{
  "attn_scale": 0.177,
  "init": "normal",
  "init_std_qkv": 0.022,
  "init_std_o": 0.00449,
  "lr_head": 0.0087,
  "max_grad_norm": 1.0,
  "decay_fraction": 1.0,
  "train_tokens": 139800000,
  "max_steps": 4276
}
MLP neurons of a small language model. Each row is named by its layer, matrix (up: input weights) and neuron, and shows model dimensions 0-191. Each number is 128 + 32 x the weight over its row's rms, rounded and kept within 0 to 255. Numbers have three digits each.
After each neuron's rows, "fires after" lists the tokens most often just before its 100 highest values on Wikipedia text that the model never trained on. A number after a token or word is its count.

L5.up259:107122052203147162102081087144158151078113149121042150114093141077149120127109123098152192082185127150095137127151120139129115133129114152090143166122118144148174155075114095144117117112180089122184089158142092148134088202191086183089136128123108149166131152144090126124094091114110104087102144105160141122102174107129105088161153114194140163142133120144166140125188111102084176159153132151135159188203130113117148124112112051104133107089095129192140096116130099119120123085137041136059126123102107181155104103092125116181160130124110112156129118103186132138125071125174182100
fires after: " |" 27, " (" 22, "se" 5, "|" 5, "-" 4, " pos" 4

L8.up384:080186104212118098097155144099142090143111100127161123144092097078143121177108132164049150091080106115115115118175071145043110132146143141185142166131147097128126078143123121063107128127109117135136137108160149158127085118058134140133167164114083197073143170156119192114140123121099145202136112157148079074105130127127182151128120058115155101113135105182173153137109156143119107154119109144141141171019118135118140122187142126100225133105104163174117078154119129149089100140117141101176105151118166137096116147120104129127146092155171124111090128196111141124166103170144138123
fires after: "." 77

L5.up698:140183146093131154102079139130120117135162170100087064112110093179160075159092139117158134024128133119077113147125115134131119106169151154093106062144191131201117095122142194108120150114125094101139108129216113125081095141180141140164108160144101123113126174132106138130100094123081094124154160111099146144146128174088102135109156084156180113152122154183090115180156194078214116156071095120149118142131122103150110110082141194135098150166153139142134137062155126125173163099136107101102151057159135095067149077081182101155166136138138118153115140130153100157112128147094121086
fires after: "'" 75, " —" 9, "\n" 8

L5.up749:140161150138071108153176169156069159091153105124134106098077144089116154059170115113149152072076109105121147164173124074118138136144090105082197117139132118151094099129097162120118145117154174134154098143155167141134101084137142124080122111030151151144141114153141112166067122106128106110094169099101084170169171072163129153086193091154147141165079189133090147086161145151114199094088118204157172122172103153128140179107130143192118138165118131139152101093207163071120089099099149132146111101125096093086093115136090096172131113161115098111106093150154160132120138156138095143
fires after: "=" 76, "." 6

L5.up667:106092117072113092093133185096074083129129091115110105130096150142200115160152118094108101156086089178093144143170084144131107157102118130084144102154095127130118119144047145153091156104169110091137154138141110175091118077086124060135135131132136102195138126143163140123112161182200147176137117114193140103131091091077145138110113152132080124079186069163199189163146112080073069215089076117164100151129115121134117143159124137163100156125139133111112156123132150119097108148095095131132172129112137162127166148155157112165115208141132169068111144167132129145170166127109107067
fires after: " the" 30, " The" 19, "The" 4

L5.up339:124098189126141179144130137108117116111109123136120120112085146164117136096052122069124088149141196155124161174154091127116139135120184098195092161142156127148111141127109148131054129094117113128153143114157184139152135154166195111082168110122181140114123131104162149101140155162062079126056122146150086082086163088113110115126130138081178040100156123092146205124138086143160118092101094121168135192127138174132096142089113090041118149102137184120169110107113187162173128161148141160135045162139152127144133121184086117151171105129162099135128123114136091090130125058107139123
fires after: " the" 48, "–" 5, " his" 4

L3.up85:146145140087128143097131176151124102069123165108110167085103113095160130149114077116127169066142152134111134154162093100121160136158087139113148169206111121142126141106109077102150147102154139130149130099157152145109115144165081091159150197112041152158088143111169133127135142092100122095161136142127095197112160128151131055132141136113126070170087161099139114078100138057083125113175081097165123139126151138144162128146197155096117118129126108067119144136130184126145151049116127215077121117075119162095098159143157063137129093138172103172104141124144078099185151149220142165
fires after: " (" 42, "\n\n" 13, "\n" 13, "(" 5, "=" 4

L5.up553:177132134128048206121088101171072141108097119136129108101131088091196180144133098145105155116130104134077137127156113107089107105143077088190110095149120151165140127151123131129133141180135153133129059137132157138160165178071089084094166180073163111122176092073116148121137178140125136136148136095107143185050118118093149092112134125147147128102063103185210187094104110162138151134125096117078119143109183153157169158090124115135187104179100117097091106141152094172104124125137130196136086054156100152154173106066154134093126127109124146112147165105131116157133139173139129088
fires after: "-" 32, " a" 11, " in" 7, ":" 6

L6.up340:123102137070103084095115112135161122146073103177141118129122089141140106153119094132158081119069131110119131219095126145126119162108128125097158101168155149090104113152154143043196090147120093096102158083127109133120170105124108150090075127156102092143075139159105111114174118130152096203095120128153150132095110136063115120119119181075137149209139142134111110130186200085145138157146131136160158097128166088112095131115132108173157092141150141122204059151136109167102134172189143137152078151154174167111131159067119150088102188169181125137151122094114138127143112116209103073
fires after: "'" 27, " GA" 7, " GD" 6, "time" 5, " Met" 5, " medal" 4

L6.up317:115093131099120161156113121140103148152116101148118075161060123108202100133127194098129117147168088086133124098146176062095133137135102115177130123151168194215120081122118161092144112111089111188143093167144179082107146093060155065120153136157131125136088094218155163101134118155113048147150184130087179148177124119166131103121149101134168105149123116114098158079138170131125122157161119130094139193120175158169107159106151127145125146158113144126179123150094107128091085141118114131050130130108127088099160128106185125131134135192097122181073127144055130150107123108086116088
fires after: " |" 50, ":" 14, " 2" 6, "-" 4, " 1" 4

L5.up463:151098152140110181121085135128142132087109069130122103104156141135172110094133171129166177113138114108111144074125216077132112159129126168101157089168104178144105101122135063115137147162145112168149076194144161126117072157115141150075111157148116073159203123133126174138094162088098131156071138050155110110055149118095068174131148130125179106140085157202113173074130137161116161189179123171098113133165112154138162152148128125157117112108104161123126093108111109117125160142123104129084108134060137139095068125111064054139131181114128149169122095199113133128127109084119156119
fires after: " |" 42, ":" 17, "." 10, "=" 4

L8.up754:139146156194112114126137122086135175131104111151154139127120128122136101143086192142086149111180190042119077125186195065115186115176170188163126160152113083103147101041130146097132128155149111133166164138129143141110162122103086133097065121065097165132102049128172153094153172097124153103172179124135102075135092135071140102124100062129153107108123131109125160104102136154126137116123086127183137155057169154111152133135165116100146111136094123137194110127135112136131154120061121183117140103094166197149130077072170087129130140096163118107118118176093126165131136115152133171
fires after: "\n" 16, " \"" 11, "." 10, " of" 9, "\n\n" 9, " (" 8

L5.up531:090172156164141188161143178125104171131171125077152085113154136171142120105072054128151119057120160101156134108152110162066063122202114053132106092206182162106086118091082146135078161172118160147094078103150147128121125120149158129148157131085094136079165110096101191092138121088152114141155181161101133132160165153151187176154082153138124130139095115148150134171137109097092080135115124123130118130081171135084128137088138121159092102116088134157105127090143130100142133209068116111100180123116157150103156093139130078144095127110139086080114130082160170171136124104162167107
fires after: " on" 13, " to" 13, " was" 11, " in" 10, " is" 9, " a" 4

L6.up223:162076134165163067134135171105131132069162132097155103155088057111186136108078128161116133094186198099094115105109121102125124158155123101139095126146120113096180117081162194143132152128119119149064099128133175125102119135147113112148174106077153094106150117170114085169166137194117124180190131111108138160105104124093142117149099092182112149073105094162079068114158149078160071152119138117112141129081179150118155095126109107102060068151136174174152126145143126149108210188128113097099139161078170119092087124122117138187152148158082106154184162134097139138094147161154161113
fires after: "." 20, " and" 13, " to" 12, " at" 7, " on" 5, " of" 5

L8.up412:161091135122145137212069120084109135168111111195128104119097134090149152095143145090129132093175058088145099106098155192098173080127121152160045110139079140120189081166164102131137147149062158164141155097099116098159173141124132146100088139169161160038125163112092138132133166120161121172177154139134139141096121137089160151139125161073160105164173143107124146162138124106095125125169113072090190138169077118133065105153138105132088165148138186146124072123152088150146098148087102090145135106097102141168062137157157136078097098161134134196142123161133089153136101116121093154
fires after: " |" 53

L3.up314:113121181106094151119168109136142132158107144148173091109102085186133070199137067126073175104065141160117174128115065166148197132135151057154158125111102143106085181155130101107174136132083161105137105147158119080118139130136169134159170179091062088149155147090104149180170164098129109083173090148100072164159126165099132100089110104151094109122177085168127106099074123133099081127144120104114141148087174136132082141191145120093148151136119135148112116067131153138127139142115109114118101163131162099099119173141108126081206127168111155079102158067123159107178122102183156173
fires after: "-" 46, " Succeeded" 5, " Production" 4

L5.up195:155148119140151147108175178103081154134169111153141130155105153068156080127137163131154110092103107178151103168135121141136085165131092082114140129167201151101152145130135131064107088115087099133142106088158131193139105111145119211123114097069123121090116141199168171118159055135130114125101107088100100106122144074112113137063103124109095130108098170165126148121108135109058129184188169201098137104102153139130148148121040137076154074206188153196159123190147104115080123123147092135121122159092158120150092137107113094102151155099149131106125128126100110148123154071181146149
fires after: "." 65, "/" 7

L3.up299:120147132092087182149072118171114140159079136159111110092147131135146105113123115122143102043153088115119177150183127117126165135088150157133150092143109141158121140096127092086132120168129167102127119151144049189159162118118113116141131136101073100156114141151177068133118108079085119113142146143108125204170140138150112119126156130111175105155110165121131175117187230085109164155128083118131142078170156129170099172085200142067142147155137145040105129088160153136129122031071120156136096072144107133093090130109101072179113146166153119097125138115118107114153108155197141107
fires after: "=" 88, "\n\n" 7

L5.up22:112072157100095128091098117134025103133120159110077074136080103107139154161146162107167076153154174085147141100122169103142082085111116162125094140136139172121097074162121221133139170160137103126136157107138123130091167105119165154091160198097132153173187122103140128105100140114065060119148095136135145102177099142144123145148103103134205072158135180091203102053136148091158125103090132149141120154117174159168175130122142101116164142179155063165124173114118132097171098157168145149134139110142138099095184104110145163149134120117142105114137146101144073122135131208104105103
fires after: " the" 23, " in" 14, "'" 6, " a" 5, " long" 5, " of" 5

L3.up127:135164205172136082127178125128200173149100139131126112112100100164126107118121161082141070145103162178140138114210173112112100151128138114096118150146187092159089141111068120221143098139095120120122121152090148118155147063144077130135117146082113123121165130139095157109135167122126081171075075053109082131137127097134173165105107132123137087167128080155113148118092154071112094102155103117171130106107105132123124118202145075126126153194165120192101159118095121111155090162122114119103164150094158117063138152125184182158139135183119144159098110074115121075128107116099159198
fires after: "\n" 40, "-" 12

L8.up56:097127137121061176137114136114102128173130122104187131137156156147146187103148106158176113037118160102105121151107152116110142206075127135153118105167148163129139142112130066118052046167168124112103118111111058111168081177125090155086099155171155171105070141119139140126077115094073140093128125107171157145166152159085093146118099137202056112147155127135162139127116085122120142214136134089194142143167168146092142119161166082155071131122087138153169169160116158085119112126126117171076085121104120154082095089111116134128184101146119073127117126133120133165114115149140159161
fires after: "," 49, " |" 13, " (" 12, "|" 11, ":" 6

L5.up228:057114155115128089145150186162140174156099182099087147068106091144133088096112079107147087144124100085155160149142139096100090137108092101110163108105101162099112149175082100148126156166083120134156145114156160141148100081113180147164132132107119119114133148103118203110176154156083190192110063185104113172136056177138097172152125153131102163173139187076148083070149120087145144174096090145140137120107184156089101112077148095112188168197162163158170168141046095153145131125098073119096113132111116121094132098104138166114115095160113134108114105146143120127112161158116151140
fires after: " was" 41, " is" 13

L9.up513:079131091156063161125097122103187124135176126136149135119143094100142121072142128112128121084139131085135105143198155129166162144117091110096131092138191110192155135166091145141096134125098165137133176059181071139155152167129087126105169113133150083101107170119178142144086159131095107114168169129144108107149163101120154130132138060177120133117072185119149152089092166064092147150104137085134189168107142073111155101114088039170181100096168163118167092158085097115120180171184079131074134130140168156131107115120135097114144106066131096114112146129164106130144108122196092175
fires after: " (" 19, "|" 18, " \"" 9, "\n\n" 5, " |" 4

L3.up62:169133115107106131099166162131175119143107196132148141171128125098149123167107152116128149101089114223118179125069137128091109158098076120147138148172132186131096221137120115177215138105150158153069084151162163130142136114102131114113168158090123135129126151112149131139147170081126113125102121071070113104145122188090146087088142117126124147135146110128088122101124099142139113158179069125107125151188190118085156148122096106104154120186131127032147147077113092099101082098170074132037117095152111089112148074105132159164179108137179124120148117087127138139149117138194088122
fires after: "-" 42, "|" 8

L8.up602:125154134143075159072158090101126207097114126112110154160058089126165160119100124125080124133102171086155103130176100159177118130136131106076136139142163086186149117108104113086151112094139140151181168102152159110110110129112126078125121171090123096130057086193169091120146115147186162158177133120132108107145139115122164155129156097101155138149135119124085147097189109076239126088137142105120093167093108139055184116113122183137125120088159186143134106082140093136119186137176139182080087138110113094067081146096185148119104115160186105149126170125125116152108128175165100120
fires after: " \"" 18, " (" 17, "-" 15, "=" 8, "\"" 7, " head" 4

L5.up111:127179190165116112142127135076150100094114140067083148163187139101143134117149107132061137083162169136091017166200096083041126107091110129103151145134133124154112106096141116133191159113113149199132173099153114152105125153136105099092116140114128137143118151153102163130091203075114112164180125136128153104164135156184078081160179177100114088117148110157099129138183148165112138129126119171132135119176126133086147100142099114129074113179119154167086169093175144117132105200104105141119078104171154149126095126117069125190156078154137114152102151128142095117111090123147076137
fires after: "\n\n" 23, "  " 15, "\n" 11, "|" 5, "na" 4

L3.up170:207118105084085118165099166187129168119134124164122160074126096135169146139150114209120105163174103254147119150133061189125150105148117093118125143093145157118143179125152098148074098140088116168110106058211169113138127144111191121103146125061134113204119140090118070072137130078073152102126097173112122096091117098091127126086120111135098144121123096155112140140100161164073121166117173112144064152110124125168142052127085135128112117143139150129140068145169124087155116177113158123119144120159150102125165132152092128153145143182121097078118125171108123126128116136148134099
fires after: "-" 30, ")" 19, "1" 6, "2" 4, "6" 4

L3.up572:131145082173105124167117133138136111123064143119150112157083141155121118116047114111060130116095131087129099129132138171061116150117091144092101097110158146117159189123083105152194144125161122206112075134120128124173149111140046182112158129114090106046100143029075123107112184165080115146170109081172162116153115144097123159161166112175161144135113119199153113117162132142129106113107135167148169107070181166153164120179130122106198101198137130138154176094151156111114132137136120150100080103100176155101160077139171132117088127142124099117139130132087137097111151087125170111
fires after: " to" 40, " (" 7, " not" 6, " and" 4, ":" 4, " first" 4

L6.up443:138136144171156104189100103144158100155155196150177104125114142138121137107127140183141148100056132099156111124104182080113082128105155111115091157099158165100145075144151080145114124109159086115126107149138132190125083168162142173147108174144098162123150134141140141048159133141133091173134167156141060156107112151064129072090081123095177146084141151151158170155144113180136144133140116111120123078101124108142102134124108104078163089082122154090111112151114040115101085180156138172139157071111140179164153126154108109111188145110146101086114167211119090119047122152122048123
fires after: "." 47, "W" 6, "M" 4

L6.up348:106127165131111162090144062127113163170099122148126153095103122140124204097105083227127088171161110160117087201104132153115130147137116147092143081161104107139174134169132149118123132086116115149141103074144124132078129133124099132128104103093116158158093119146129117073111060155093106104138138116208160141093097065102199150124120117112106133169117095100178187142156191138107077115152132122088091166141148164144132176079102121122192158081194140091132111125143038158106170105157120175123139081128146138140152152143135116133133138143152158084107197124098157113100111168110102033
fires after: "-" 58, " GA" 6, " GF" 6

L8.up165:164174171089126148166129144130142085118140115135098044170110155109133162133154123085170176114136151168117120107170176104111118093121102153120116118128167157125095158106145171122146116142122093119144106107144109153110109190122108141086191149105123174168112115149156183152084115097082125107095129071085151170088106065041080127116100091146127111156123132171206178138177120095159118192103124140197123128099102173135111123093080138152132128128127120141132143129149109069173131146101154153087176133087179080125090186121112037075051140118142107166154117109181144080152147082175114101
fires after: "\n" 27, " (" 27, " his" 8, "-" 4

L6.up51:108063133154155154079041122123103121083208158136143100156142111155136054146120151127119150147115091134150113119053119147152120049100088136105115133158134116164099055133132170088125108099121084110091142067140120124096097111141199138121117142202152092162153152158143135127154161103120143196132155118068129154150143150086127126136102158162156128154181147158073123136112178131143111147104086159139077171155103102114103105085178176183097117152153160151119161079151107084103195129126122147164100100094128153093080104126133106180104192124201184165120101118171131083085132103135137121
fires after: " his" 28, " —" 20, "'" 11

L5.up492:116107131115112101127111142081150033166091134146166154188144149127103075088143134108147137126089156171106090229144166107101173113076138199119171161111126080178080090103130123126140143134123137146123158080098125124159131113196147137139153169054141199129135152157155104097058118086129134129173112084084136152124137105121112170079134113115163142129136167086085144097110155123150120108102125118163168179159180114101160131097158104144129148143172112107131132118100167102102084132166119225053114102087128150130151096122093111088188108176140165114088135131132082096112063167139107154
fires after: "=" 40, "|" 15, "\n\n" 9, "-" 5

L3.up191:091138107149146132114148101063108071155105145135092130115137128185091127118104127164115089217147158107152116192143063095132091120157058135082078138151101124132125160133098091168159157109134106103122128092110181049136142099137131127134149124106141099145137113109151126104136144187103106124135142150133196085110076143144165185127146144196120153146127209077079129100110116156146166138091129073119167131105133100099144150127141106190134163161189139105130149123188140161166175091113135130136088099111177099063124140086163123104111071166089097108163211157049106131099108139153186150
fires after: " was" 38, " were" 22, " are" 5, " being" 4, " UTC" 4

L6.up221:109162206049127137072152131088156177150085102109125160151126074132105082140102098067121131152105116107115196122136132092122138079084101154171101122168115108145134091115135192175113147116181062141115112100123143139117180172104145164134075155133161115115144106187193127168097184115058163155144129163128199114125174102128177159084139121131170069171154177074121098117127174126175084126112089124103082136164141131099104200110083091169088114176147142102135149147165120131132111136126065098151121156140127166099145121141104108105115090115183187169113071095115127119111135105124142154
fires after: " the" 29, " his" 22, "s" 10, " its" 9, " a" 6

L9.up157:138137144140124094130103178127127154135127141102129068136148125126157142113119094105126137044181121090134178109154097154111154150142054129101060127176087082094158110078153153141118153155120106111142103105115050062129117118110078182112180185141124156117086139128102176178173134112136109110135169107095102101162115150052110130102112146158080116164147152141123149149134099144130106104200123157208149123127131136160137126095154160101080195172135115116153161171112149113157208130121109163110172100071045100104154053146150104105185072156101156101126158092112105143170139176094129136
fires after: " |" 37, "-" 30, "|" 9, "s" 4

L5.up197:139102094077091111167118084157137170119119169102120100076134128093128118093131081179187146123094108147154150191098095154135135075127145134104191136137110126087145130130121104171124129160142103141131128102152116073159139102126165144133113154087104089151103149112135201108168175165080123099071095160118119069150097194100102117090080090122135170116149159135191110094128109196138177118116157111168137159106122159136190110128098095101146110191113202163089115119080126185132080118067125166160067182155160125077155056180149094126165113088115145109124120151119169103170107134143186079
fires after: "\n\n" 44, " was" 9, " is" 6, "\n" 6, "," 6

L5.up679:114201136155084094125094150097155125119134115156181069082136060156082124122122142167081126130120186124108112109167139119167109137024113107100155120132126082132156153175082152094176131135068140114140113186087150152135140125152170073154136170082198133140056100151139161122120155150163127086144045158143163150170213148150177104139098138081160171166137071106132146102138146124182118138074107102079172137131112149118139177094118076157172102165131133123124103127097133123131084142086097174155141112102089104099132070070143118116116146122170104169146092120142074102144148127153146134
fires after: " \"" 20, " (" 11, "-" 11, "\n\n" 8, " Mad" 7, "\n" 6

L5.up603:045092124087129162055164084142130131143161098035122131142154116177088168172147052126160080146124161158083105106145100073114116176126122097083101108111136201129152092186111181161094144103133163132143151218143114099119189065147173134142152139131117121151158141164147115066161131140174140149086099131146124196150097114138127157127071179081135139130069111090109162153149112140141146152119104087204142146098100103116104175142099123089129135169103174153111115152092122143159171100096149107101124062089142075132122141142109136120107141136099179127127161086115140119136103122171175158
fires after: " a" 26, " was" 18, " an" 6

L6.up187:071141104102100163126106122128171168102081133154182136098085169119106126188172151135093124168086201133123098095139117142150150164141170094133130093140123100144086161125073084143134129084136146132163134059130144102109148114110126161101140185178136088118154142133145173162076125110116188127126147146103138068071074178126139126068178135221149114148171125202124141094069154151183131089131166130058104140119143128111132139110131125142111148135146082088106188111119134119150167083130104173166190076148093170075111123164187160107122099175133122128108111097079109120119121075178106075
fires after: "-" 39, ")" 11, " first" 5, " the" 4

L5.up373:174104155100132198117176160097130135147159057148162149136080091172138119173164157125095125080141085097146086151135126101113092106123180101190126145149175166139133177040172079173123146156161128119112156114118127149099104189091105137109156145064161080179091128148119106124103157076053130142155126132127151204094134074191131137089133148110127132149127096090148086125120112115096133153107085183131104152125143144139131152104190054119131139155152120118122064111132190096116169140134122155131128106161091143091102132080144119169074109108132154175122136077104197079186121099155102099
fires after: " in" 29, " the" 12, " a" 9, " his" 4, "C" 4

L5.up382:114143142103109118123111152136174175176122115140169212042048115104138093121125110147099098058141142129134101110150199089084128078108109135100147141115150170119146159188114121100154166111135113149102141159129071103144134083199137120187151127122125143123055155189206127081194107148142080156126122156114125133171137132114186141176136155139164176134088145112084111097165105104141107105108125146094101148189099159132113145122159142117114133134143140119126133145151176094135148144134122129097165047124100157121073160117154116126155088193142063133076116103128074090084054156170131098
fires after: "." 38, "\n\n" 30, "\n" 13, "%" 6, "=" 4

L8.up294:111115140134126124192082131105164125177096049245067074113134115065171112089110145110191157105113076128109129135174117162143153079162142144155061105146107125110103151109087132139106112178082173126144194075094089129162143093153077119107129094172178163149103144128158152108109143109135089099196110145179147185135123106073073130152144153093147140115144118154187118138103129108163070130133151138108134177158162157181132081151135106122114161076149174103096086169182121095176167131102171135143147109158102129107080151162093100100097090139110149097125144115113175104135117121152130132
fires after: " |" 55, "|" 6, " No" 5

L3.up9:133097127074092166154154132139140154111117177170089128082126116137110117164111161114112095174070154097123169158160109073100198101137146204140158124178150092058071149116147129160156131069150158103117115157075144136141106142152148133164085166110168127139086113105130138125175133163138137150131160142150149125168080155093193105169174155111086090064187082129122092142102113056122158138106081164138156155082148163144124125092136076084152124118160100127156110142132164186094123106117182147077094159185179076106139122107108108155104140150128159047186105091089117122103094110074082130
fires after: " the" 43, " |" 8, " U" 5, " his" 5, " at" 4

L9.up195:147090114143057165102114124135071105131174142136135107156116131138101076187122147143149131089140124130137131153153121144113120123114154132104125135151084156168111116174128131121147065115147065158098089124146140140097110146121126143088051118190124110116118142131173189192137141096064086156145141121077133151134171098073205116093085154170158120164141169117168132186131129127063124183126108100153177145099140139100134119156096100101155090170045148168078141162096207147114136089161184109109089077159173132096092143109169089090164068059093141098138137145133121166123089120146132199
fires after: " |" 25, ";" 14, "." 12, "," 10, ":" 8, " /" 5

L9.up335:127162111147110072089089115123122143131145096128152128106134098146156193168068102137110120100122058087123159145171120169123105144065160126136150119115133134108166110068123157107122106143171141175183159149115137068152113162125130066134177124112189104107069133169140133136169121120167156107163126106134118138156150089120125112131146080044116100214172091122133101125105149171169146131161139155140099165086132120092115156157176073099115172121117116135187161142176099110229103098083116205088125099120122214066135064123130112168099104130125128135081149138098092172120089099096127153
fires after: "-" 46, " (" 6, " Se" 4

L3.up659:119147125191148130093155112145161139107147098088153100208101129128181068125114147111101096072187122127104115156175182090165136084092113147101160114165153113126115143122128077113136134103111057158147087101153116156113146133158126096120149155140089125085117132158209120121124165132114142109126074167100155117141128113102075158137161081100184119129084077114115163140169153157126186157115157154126141159106104142158128107155145113142118060078204171114122152133094124061175109135112153144081122087093154138048143116160201058131136127074192108132083146216124123154152088084147147146
fires after: " \"" 43, "'" 9, " “" 8, " '" 7, " (" 7, "—" 4

L3.up161:103166162101140157092151116104163117125146115088177117176076130157137122185127123059092105081082090113122143137119125171074150160051109110148125153171065170115131165109142139106154201151079181136151126142184097146102171075116105195159182164132056160156158117105076153136113140131116095129137120119086133139147153114126193099066155102146115154135157120160139126117092114081101139135109145107142086099147186113159150151104150119078150082158122120090122126122137125163120180169118047161085103140078165048065125135155070149162191102165107094148098147114127127103107113128151178139
fires after: "-" 80, "|" 10

L5.up755:129125150193142074115175176140091122148174106090112130100159146136138175117167141122153166104139201095123114222122165130129093155097116059123114167130155085090142136137057198136119108166121143084130080110102104158140120098135149124130161130086084123100107136059157085128167146067063119114161154138125096123207153106150112139163109156130077141171154186176084160121154155118103142137105117100197118134064114163184111142105112107085141161121154158109134152171098099173195180153050106153155118103120147086109112100077133156088120124175094154113110138135120139149074110142148100102
fires after: " was" 21, " $" 13, " is" 11, " be" 5, " were" 4, " been" 4

L8.up253:111114066170106113148121151078146129056138140134105122110088130098200106117059124185157168148145099108125129167096136073141088145136151095154112131165133101086146136171105123184135102167215155106111087079130195077159161142126153104199088168080123084071088162138112139176151122180106093127124155167085112123130091096180124118133171142100161144113121096096139139132120126117131144139088129090100127190078157133162117156084145157119114144102094186149133088117114129180158136098098132099160108101085182175141148162126142021132161153165169145118109104117105137135171066090138088111
fires after: "." 29, "," 17, " |" 6, " ." 6, ":" 5, " of" 4

L8.up752:066137109172167117144144120084155107135127195152165142097141158141146087151099108103097138076138098124118113124170113148124159141112103110125129158105170118142163192123073122099085125116153108084126130128090119167147093109158092026153128183123124150148134126152194110106151093104081097127086115130111144114161060161123146101106150071119159093131124059156163118063103143149110194114100130172111234135135131133116159104165148138077181173137141143144173101184092147127147136081095115134087080152123112183146093140185146104105157113178180081072145113112104116104121147184202132088
fires after: "\n" 35, "\n\n" 15, " |" 13, " (" 10, "." 7, ";" 5

L5.up282:136113085103113089166181125170145129084152083096080164128080082147113160131105131090126127116140121109153093104087188092114070136145108124156134178174113182129090155111160087062129104116156084055132064198155123137106089132111142108110138098095161146108122145101166217122134131133123086161122162156123100136115189172101103135167164168141150120152128211139090182167103146178127111100155085161134176160125153142172199133166149135077103115130160166119178118107083144147099114128131112132164091144104103144090192132139115096115110142160100042083099089090149176093113093121156101107
fires after: "." 49, " Mean" 4, "\n" 4, "\n\n" 4

L5.up566:167136140063118124153149136072186104151181157110085122159095116091178080114115107111154174082119126150091131185170113179150120136142142171103172116139180122142085118085073077093164136150145141147157117154113110165126116147092115167126061154076122154162063181110103184108150167102093102111125176114159108052099123144087152145077088118116133116211107105139163173094069160110107194144097131174178097139140081143127127120117194132113113126179162084187104147136130086121153096108081062108108120127116157111125124085153151097148122108111151098097113124149197109119123165120172148171
fires after: "\n" 70, " 2008" 5, " 2007" 4

L8.up249:100152134075160079057153178182107114124140117070129129080135067091136158098110090155161130121151178165136176165134171047122068143148173123063102112110130131127140168176096149148127140164100120132160150147118091095155151070083161113152163102182102093151115144127168129101190125132053092131144113102104098140187101141092141098153135131125167103094093179158117160127113105164148145129144109152183120088129098175184148133083137133136114159170137188114153092132049171105139136126091138118181126132104153138092065086123096137114078099104134149096129193122134138121168129129208149069
fires after: " was" 29, " is" 14, "'" 8, " became" 6

L5.up435:120132107116101122078188108163171143135131069148071120121077144126127155136065041101104129098077092187155189168176048132123147170052156139149123116166071145121169122077116194126163154165174171110118116176120095161130133151185075122112114155134148108092120132158117136117156180155149114140081121122135104172166105141097157083115143084146105138085117161128118159151130116152057075145174116109142115143143132155116122143124092110071133119139128115064135159168169151118102129168115130184126133109110098139046144086178112166122200095153159093129104116098134136125152082129115197167
fires after: " |" 41, "-" 14, "|" 6, " a" 5

L3.up268:063064131046136102203105170078169117128133136118143141100137155169108123124150136152147100088119126151133095116173141161106094137055106107165110101089140098132170148164139142162129171109195136166117115129101095101116077150172108107115107143065111093194182127161143113167083131202140124111134180057181132083134052175118104124093132097102142094107154099167134168126126073120171129209133095142168235140163101119143137146126120115187124115112142137123128136119100184172146155140126090111117132116145077150093110095122101064148119157154170100123161110123132147127131162111100100078
fires after: "The" 23, " The" 21, " the" 15, "|" 15, "=" 11

L6.up504:148177163122122145089118134139106163116120085136134154109067111160083207176137158141089084175158192116092197122110125127136095081077109139100103130112138149140120122147090109135084097125105079157150138138230182077167140111160107130092068156135146161169171097146144158113076148120105099160174142099164139168128066097154188067155120167146138134095141151148157123132128126109124108127163193103117058129072046103163082185131164097142117114163098104156089152112141131116081182145120141130132155091154116130153126087107124157145152164144177146128120068091141086091107151082084157102
fires after: "-" 85

L5.up626:119176115147137211175084119121117176123143108173097094096038127103104095108125092151138135171169140164144109121200078103105172065120077082158159114099175125147109160090132108134132098122134210105154061108139149118200075117148162101153152147105089142104085170213122149092135147127132140151063142106149070113144172139151200087115147122105124121130153129108093144158166115148117045122074113145127129104113125105134185158122161131141199155144174066139147097116123109137118107108136105082156081105064159139089161132133093150148164145129128129143117137189120113137100129153166090103
fires after: "." 72, " 0" 11, " |" 9, " 1" 4

L6.up498:153063137080122127096089089104105138143124158130064139180183163132125136113117148074117026148143160157176124131180131103151165101133131199176136081145122120119108108101108119125142116030186133092156108111125096157131152114142064065106132162116125223061113153157118153099106137219095114143096172165104077093102076113128097174120181126125148130133157149121109174123161156116132134072133096139113097095136159166104152175105087118129127152161126135149124130139159211113174130116158153123143133156116174095111140149107134093153091082137100165088133129152149125115161134067097173159
fires after: " the" 49, " his" 11